Part of a small language model's weights.
Size: 15 layers, 2 heads of 96.
Architecture: LayerNorm before each block, biases, tied embeddings.
Training: a variant of Adam for these matrices, 283M tokens, 8931 steps.
MLP neurons of a small language model. Each row is named by its layer, matrix (up: input weights; down: output weights) and neuron, and shows model dimensions 16-111. Each number is 200 + 20 x the weight over its row's rms, rounded and kept within 0 to 999.
After each neuron's rows, "fires before" lists the tokens most often just after its 100 highest values on Wikipedia text that the model never trained on.

L9.up219,200,201,222,157,172,186,217,182,181,197,166,179,180,200,225,214,187,207,195,187,198,196,191,211,175,246,199,206,218,186,217,169,180,171,215,207,197,238,212,208,206,229,194,198,206,191,207,217,252,152,192,190,211,202,171,216,201,192,203,235,249,190,234,245,204,211,206,189,187,215,214,234,174,181,187,183,181,216,204,218,197,207,203,185,218,193,196,177,194,173,229,203,212,233,176,208
L9.down219,203,217,182,229,199,175,217,224,225,200,228,213,209,238,223,200,211,198,196,209,191,214,208,237,222,195,240,184,192,211,219,198,190,182,187,205,180,174,171,190,200,201,193,176,198,195,195,215,181,190,211,192,176,174,200,196,213,212,191,178,202,182,169,162,214,168,185,207,205,181,229,159,211,207,159,170,217,199,205,176,201,189,186,193,195,212,213,172,180,195,241,183,142,191,215,194
fires before: " |", ")", " Act", "|"

L12.up885,213,237,210,169,206,224,191,187,186,184,181,175,214,185,165,172,209,162,214,216,200,187,225,179,170,209,212,204,181,180,205,225,219,202,237,211,181,224,190,198,221,173,196,189,190,212,223,218,173,148,188,159,220,184,189,195,222,218,223,194,207,177,199,218,204,229,178,202,183,186,194,210,207,219,206,193,225,201,198,214,201,205,230,224,213,200,172,216,187,202,185,211,224,192,205,176
L12.down885,208,192,219,185,211,225,211,212,198,180,188,226,212,168,158,176,170,200,203,225,197,240,199,169,184,232,187,210,172,207,183,231,224,213,205,157,202,223,181,205,200,180,174,206,168,193,196,190,188,213,218,205,179,196,219,197,222,156,230,213,208,192,195,212,179,207,198,202,224,217,207,202,196,204,174,183,209,205,181,205,159,195,157,224,205,194,218,214,196,200,184,201,209,191,216,252
fires before: "′", "″", "°"

L5.up443,201,234,230,176,173,184,160,214,171,189,216,213,208,202,187,178,191,177,220,190,203,222,220,194,229,162,206,224,232,194,215,200,187,216,223,188,210,229,199,218,218,207,234,205,177,195,220,188,204,194,202,189,221,192,205,178,213,194,189,196,192,220,194,205,218,208,187,206,171,215,241,221,216,218,189,186,190,215,215,180,193,221,179,191,214,217,157,206,184,159,201,171,239,225,160,187
L5.down443,200,203,187,204,174,210,210,166,180,176,182,186,194,218,189,212,169,205,204,179,190,197,212,175,203,192,226,224,204,225,180,217,202,182,188,208,206,173,214,252,210,218,195,199,180,201,194,210,171,202,178,246,203,205,178,207,255,205,201,222,240,175,212,218,223,203,181,211,222,235,217,225,207,170,258,226,192,213,169,147,194,193,185,222,169,207,188,230,203,214,191,218,179,212,198,183
fires before: "\n", ":", " (", " |"

L7.up599,184,224,210,214,194,216,208,211,176,206,174,177,190,163,174,206,233,213,216,212,187,170,197,167,215,192,219,243,221,187,200,235,216,206,199,180,188,229,187,180,211,194,186,174,234,218,208,226,217,159,189,173,240,200,175,175,194,186,212,183,206,155,204,203,216,175,197,192,197,236,204,218,215,205,163,202,207,215,207,216,181,210,231,171,221,200,201,200,193,171,213,194,217,194,216,176
L7.down599,196,203,205,197,197,189,184,213,225,191,184,225,225,206,208,202,199,188,240,175,230,198,200,197,162,170,227,221,219,210,215,207,148,225,183,247,203,205,180,190,162,220,195,191,221,179,210,208,224,192,210,213,203,201,215,226,220,202,204,200,241,208,218,207,194,215,167,180,174,236,209,214,188,179,193,206,213,185,225,185,219,210,199,205,182,164,210,182,175,228,194,179,215,185,208,178
fires before: ",", ".", " he", ")", " to", " and"

L8.up232,229,230,220,187,175,189,219,198,231,213,217,224,180,174,173,179,216,203,205,176,200,222,199,173,199,181,239,190,211,194,158,214,245,206,221,176,174,188,184,207,250,176,233,200,191,197,196,212,212,160,207,205,200,211,206,207,183,229,212,173,195,176,235,197,199,226,194,194,209,195,179,220,189,175,200,203,190,217,190,201,215,189,196,228,221,212,222,199,184,222,176,196,226,169,196,214
L8.down232,201,197,216,160,164,209,205,226,172,181,222,204,196,187,184,191,194,239,209,189,202,190,173,190,211,195,198,229,164,203,185,164,183,248,183,197,235,216,201,193,177,208,185,196,199,169,192,173,193,218,204,218,204,206,218,189,215,187,202,232,224,203,179,227,143,178,217,219,199,193,190,219,180,222,206,181,201,204,186,225,235,188,155,176,208,211,206,225,237,218,179,230,199,209,211,181
fires before: "==", "The", "S", "===", "B"

L4.up1059,206,203,199,188,207,178,197,191,160,179,169,211,235,187,178,192,213,174,253,194,214,195,225,196,195,203,198,180,206,199,170,186,217,187,207,181,154,214,183,221,202,193,216,162,222,201,226,244,196,207,202,220,163,223,222,190,177,193,194,173,204,223,188,194,185,200,182,197,201,178,177,199,227,207,198,207,185,213,213,201,192,213,200,205,207,187,169,178,243,153,179,199,189,206,220,206
L4.down1059,214,188,197,229,200,206,223,192,217,169,186,201,197,211,189,193,188,185,204,204,198,182,191,209,180,220,192,202,240,168,195,164,173,189,179,212,211,163,198,211,193,162,265,177,186,207,227,236,202,218,191,209,239,190,180,210,173,180,172,184,221,183,206,192,178,204,174,195,216,188,214,202,197,176,184,193,181,213,195,210,191,235,208,161,179,208,158,197,220,200,225,187,218,206,193,195
fires before: "p", "al", "ities", "ic", "ath"

L7.up449,212,224,205,153,204,178,206,223,177,194,189,211,217,211,191,167,221,175,196,210,173,190,232,174,221,211,228,211,193,208,203,198,187,183,205,175,188,216,197,215,225,199,205,198,166,223,212,221,200,205,221,193,213,211,194,224,207,224,222,211,188,207,204,211,260,214,184,219,200,201,187,199,179,231,191,194,210,159,197,192,234,192,198,222,198,208,164,216,199,187,206,197,202,220,211,190
L7.down449,205,201,213,216,163,229,207,204,193,198,178,159,193,224,186,206,221,204,197,189,206,218,204,184,250,227,212,208,198,225,163,207,194,166,205,163,157,180,208,212,208,176,205,216,193,243,203,182,170,211,219,207,161,229,166,183,202,224,218,206,215,157,241,196,221,211,186,154,249,165,203,194,185,190,193,174,169,178,183,169,210,177,174,192,204,194,225,195,191,226,176,203,202,176,228,173
fires before: "\n", "′", " |", ",", ":"

L12.up792,193,244,191,198,188,175,196,204,233,189,204,177,215,177,181,199,223,188,241,199,187,183,219,191,199,183,190,203,192,190,224,221,206,205,232,228,235,207,194,163,209,199,192,215,206,188,205,188,198,175,205,252,195,199,199,203,205,188,227,208,190,205,163,206,197,211,170,179,177,194,208,182,215,184,196,239,186,164,220,225,201,209,197,206,178,232,197,212,166,196,187,206,233,193,178,189
L12.down792,194,219,203,218,187,209,186,214,210,217,210,190,191,197,250,218,234,210,209,154,209,187,220,211,173,215,204,203,222,190,188,181,190,196,176,224,181,257,181,178,176,194,212,206,187,229,214,220,199,227,194,197,220,189,198,176,193,170,196,217,215,234,140,214,213,182,201,180,173,177,214,189,229,222,182,173,171,203,219,208,216,224,200,194,209,205,208,210,193,212,211,210,193,212,230,196
fires before: ",", " the", " he"

L10.up668,208,236,190,156,154,206,166,229,222,200,193,187,203,183,177,180,230,190,236,220,204,179,212,195,209,178,185,205,200,196,204,204,207,225,237,226,242,222,161,155,196,190,198,203,212,204,194,191,234,189,183,228,183,222,165,187,207,207,231,203,171,191,199,214,217,227,181,207,184,219,209,204,220,198,212,195,191,140,225,214,198,197,165,223,184,203,196,199,182,176,178,215,242,192,182,189
L10.down668,156,234,185,182,205,193,190,251,232,211,186,169,220,216,208,165,238,215,208,220,222,182,216,205,228,226,199,224,194,225,184,164,215,197,202,217,149,176,197,186,158,223,190,191,190,173,154,211,229,176,222,202,249,174,198,195,205,191,206,185,218,193,171,196,205,213,195,208,188,208,210,200,194,195,201,200,176,215,199,208,210,183,168,161,176,195,184,228,210,213,210,186,216,195,200,176
fires before: ",", " he", " the", " a"

L5.up790,212,191,248,185,212,194,224,200,178,232,165,194,213,205,190,211,220,209,258,197,200,183,225,183,205,181,199,190,199,215,166,207,154,171,204,188,179,185,194,209,237,208,176,169,216,203,215,204,218,191,209,230,211,210,196,213,203,181,191,199,207,176,204,209,185,217,172,211,216,209,170,199,196,196,208,201,179,213,173,213,189,199,208,189,196,209,190,184,205,184,218,200,167,164,194,212
L5.down790,213,205,200,180,202,226,202,201,192,199,219,146,207,211,227,208,191,204,197,165,248,165,182,193,203,203,194,182,218,179,155,173,164,201,163,189,179,205,205,196,192,226,204,181,186,209,238,203,218,225,216,197,203,205,213,195,192,192,195,168,229,191,191,176,193,185,156,195,191,199,190,196,199,255,238,212,208,236,186,181,216,200,211,195,185,183,184,208,179,205,225,221,201,230,192,191
fires before: "ic", "ering", "ities", "y", "orts", "ations"

L12.up376,189,242,209,172,198,175,176,213,235,221,175,172,232,203,185,202,227,202,259,180,206,173,208,206,211,185,194,217,179,183,195,225,202,202,227,240,205,218,188,179,192,185,207,213,197,196,202,213,222,178,192,217,193,200,194,195,202,190,220,196,177,196,162,206,212,203,164,194,211,195,209,195,207,196,202,215,213,165,205,224,208,219,202,177,188,225,208,185,155,183,191,203,251,194,181,159
L12.down376,224,199,208,187,189,207,173,234,185,213,238,199,199,164,261,215,233,207,195,192,184,209,227,187,177,226,227,191,214,160,185,184,167,179,187,194,197,216,196,185,199,216,187,166,210,208,178,226,205,212,229,199,209,217,219,191,213,169,197,221,229,219,155,220,215,195,195,191,178,197,186,212,236,211,186,212,203,228,235,206,214,202,217,176,188,212,199,200,252,211,231,193,175,195,229,184
fires before: ",", " he", " to"

L5.up583,191,201,211,191,200,188,237,217,192,198,200,224,187,167,190,171,180,157,237,206,188,177,218,154,200,194,201,251,200,188,153,216,173,177,215,194,206,210,190,230,215,182,214,221,210,210,229,195,174,174,224,207,217,178,204,202,208,225,239,164,176,182,194,219,195,200,159,205,195,230,194,187,212,222,214,188,187,206,196,200,194,210,199,227,225,202,198,167,214,199,159,190,224,202,216,209
L5.down583,219,171,200,193,207,224,172,213,207,162,202,196,206,207,191,217,189,168,208,185,197,233,171,231,199,208,223,207,188,218,199,163,196,146,184,182,177,210,185,196,214,211,213,216,185,190,217,199,178,193,177,196,183,197,238,192,209,185,198,208,191,225,207,192,197,214,180,215,202,173,198,157,164,184,182,203,219,210,182,228,224,197,170,247,197,194,227,188,256,234,173,199,167,201,193,193
fires before: "°", "′", "″", "E", "8"

L9.up547,186,192,220,205,164,209,182,182,186,217,184,222,214,197,188,213,185,179,199,195,202,181,196,179,200,162,181,236,205,203,198,208,184,173,205,211,200,220,186,198,213,203,219,234,203,188,220,215,191,163,216,236,207,217,198,197,228,202,202,215,168,175,224,239,235,191,177,216,191,229,189,194,195,169,148,194,188,215,187,167,222,202,179,194,217,187,194,203,215,212,207,239,182,223,215,180
L9.down547,177,222,199,206,184,212,177,197,218,185,205,179,202,206,192,230,196,253,196,191,195,190,206,192,219,197,210,204,194,184,235,201,195,192,178,204,224,195,216,206,196,226,203,191,206,203,197,190,201,230,234,233,181,203,225,233,219,204,253,218,191,185,187,197,203,192,219,184,205,198,188,198,184,179,200,197,219,181,189,242,209,191,211,198,215,192,209,183,177,200,173,213,214,213,214,200
fires before: "\n", "°", "N", " |"

L12.up192,242,190,205,187,189,194,225,195,211,203,186,164,198,197,181,194,210,237,180,196,207,153,242,204,212,203,202,236,224,205,213,214,182,199,195,197,197,189,196,216,214,192,232,204,201,202,228,211,179,164,162,195,195,247,218,234,173,188,209,184,219,191,237,222,216,235,189,208,185,211,245,191,219,172,197,207,183,183,145,202,210,210,176,217,192,186,207,173,195,224,184,207,200,201,192,212
L12.down192,213,208,174,207,189,208,194,153,169,169,203,210,176,199,186,199,180,170,206,239,197,225,176,187,205,177,209,203,184,171,195,230,169,170,223,188,203,222,175,200,238,192,220,197,213,186,265,204,219,239,240,196,186,211,207,176,204,199,207,189,206,200,164,163,223,172,215,197,183,206,170,182,195,162,206,215,244,194,203,212,204,218,193,179,184,182,202,232,195,209,234,225,196,197,226,180
fires before: "|", " |", "ad"

L12.up1130,159,200,216,216,182,212,222,207,188,188,226,210,186,205,190,224,206,237,217,216,207,153,230,207,215,189,247,210,211,210,203,203,177,196,195,205,209,202,188,201,200,215,203,205,198,226,228,242,196,150,230,205,173,215,236,202,196,236,210,203,219,181,191,172,176,189,137,183,159,207,200,221,185,199,195,152,194,223,200,219,210,229,194,209,213,192,204,183,203,219,211,206,221,210,185,169
L12.down1130,195,210,219,214,194,220,172,198,193,218,195,171,162,213,169,204,216,216,179,210,187,197,198,206,196,195,204,196,171,186,198,217,254,176,209,220,183,203,202,196,182,216,233,170,215,193,233,179,209,219,235,229,228,162,185,208,234,179,220,196,201,199,205,208,208,192,211,225,196,210,178,232,205,191,156,227,165,204,199,188,199,178,181,176,208,187,219,223,191,175,212,179,203,202,216,192
fires before: "–", " |", ")", "-", ",", " 1"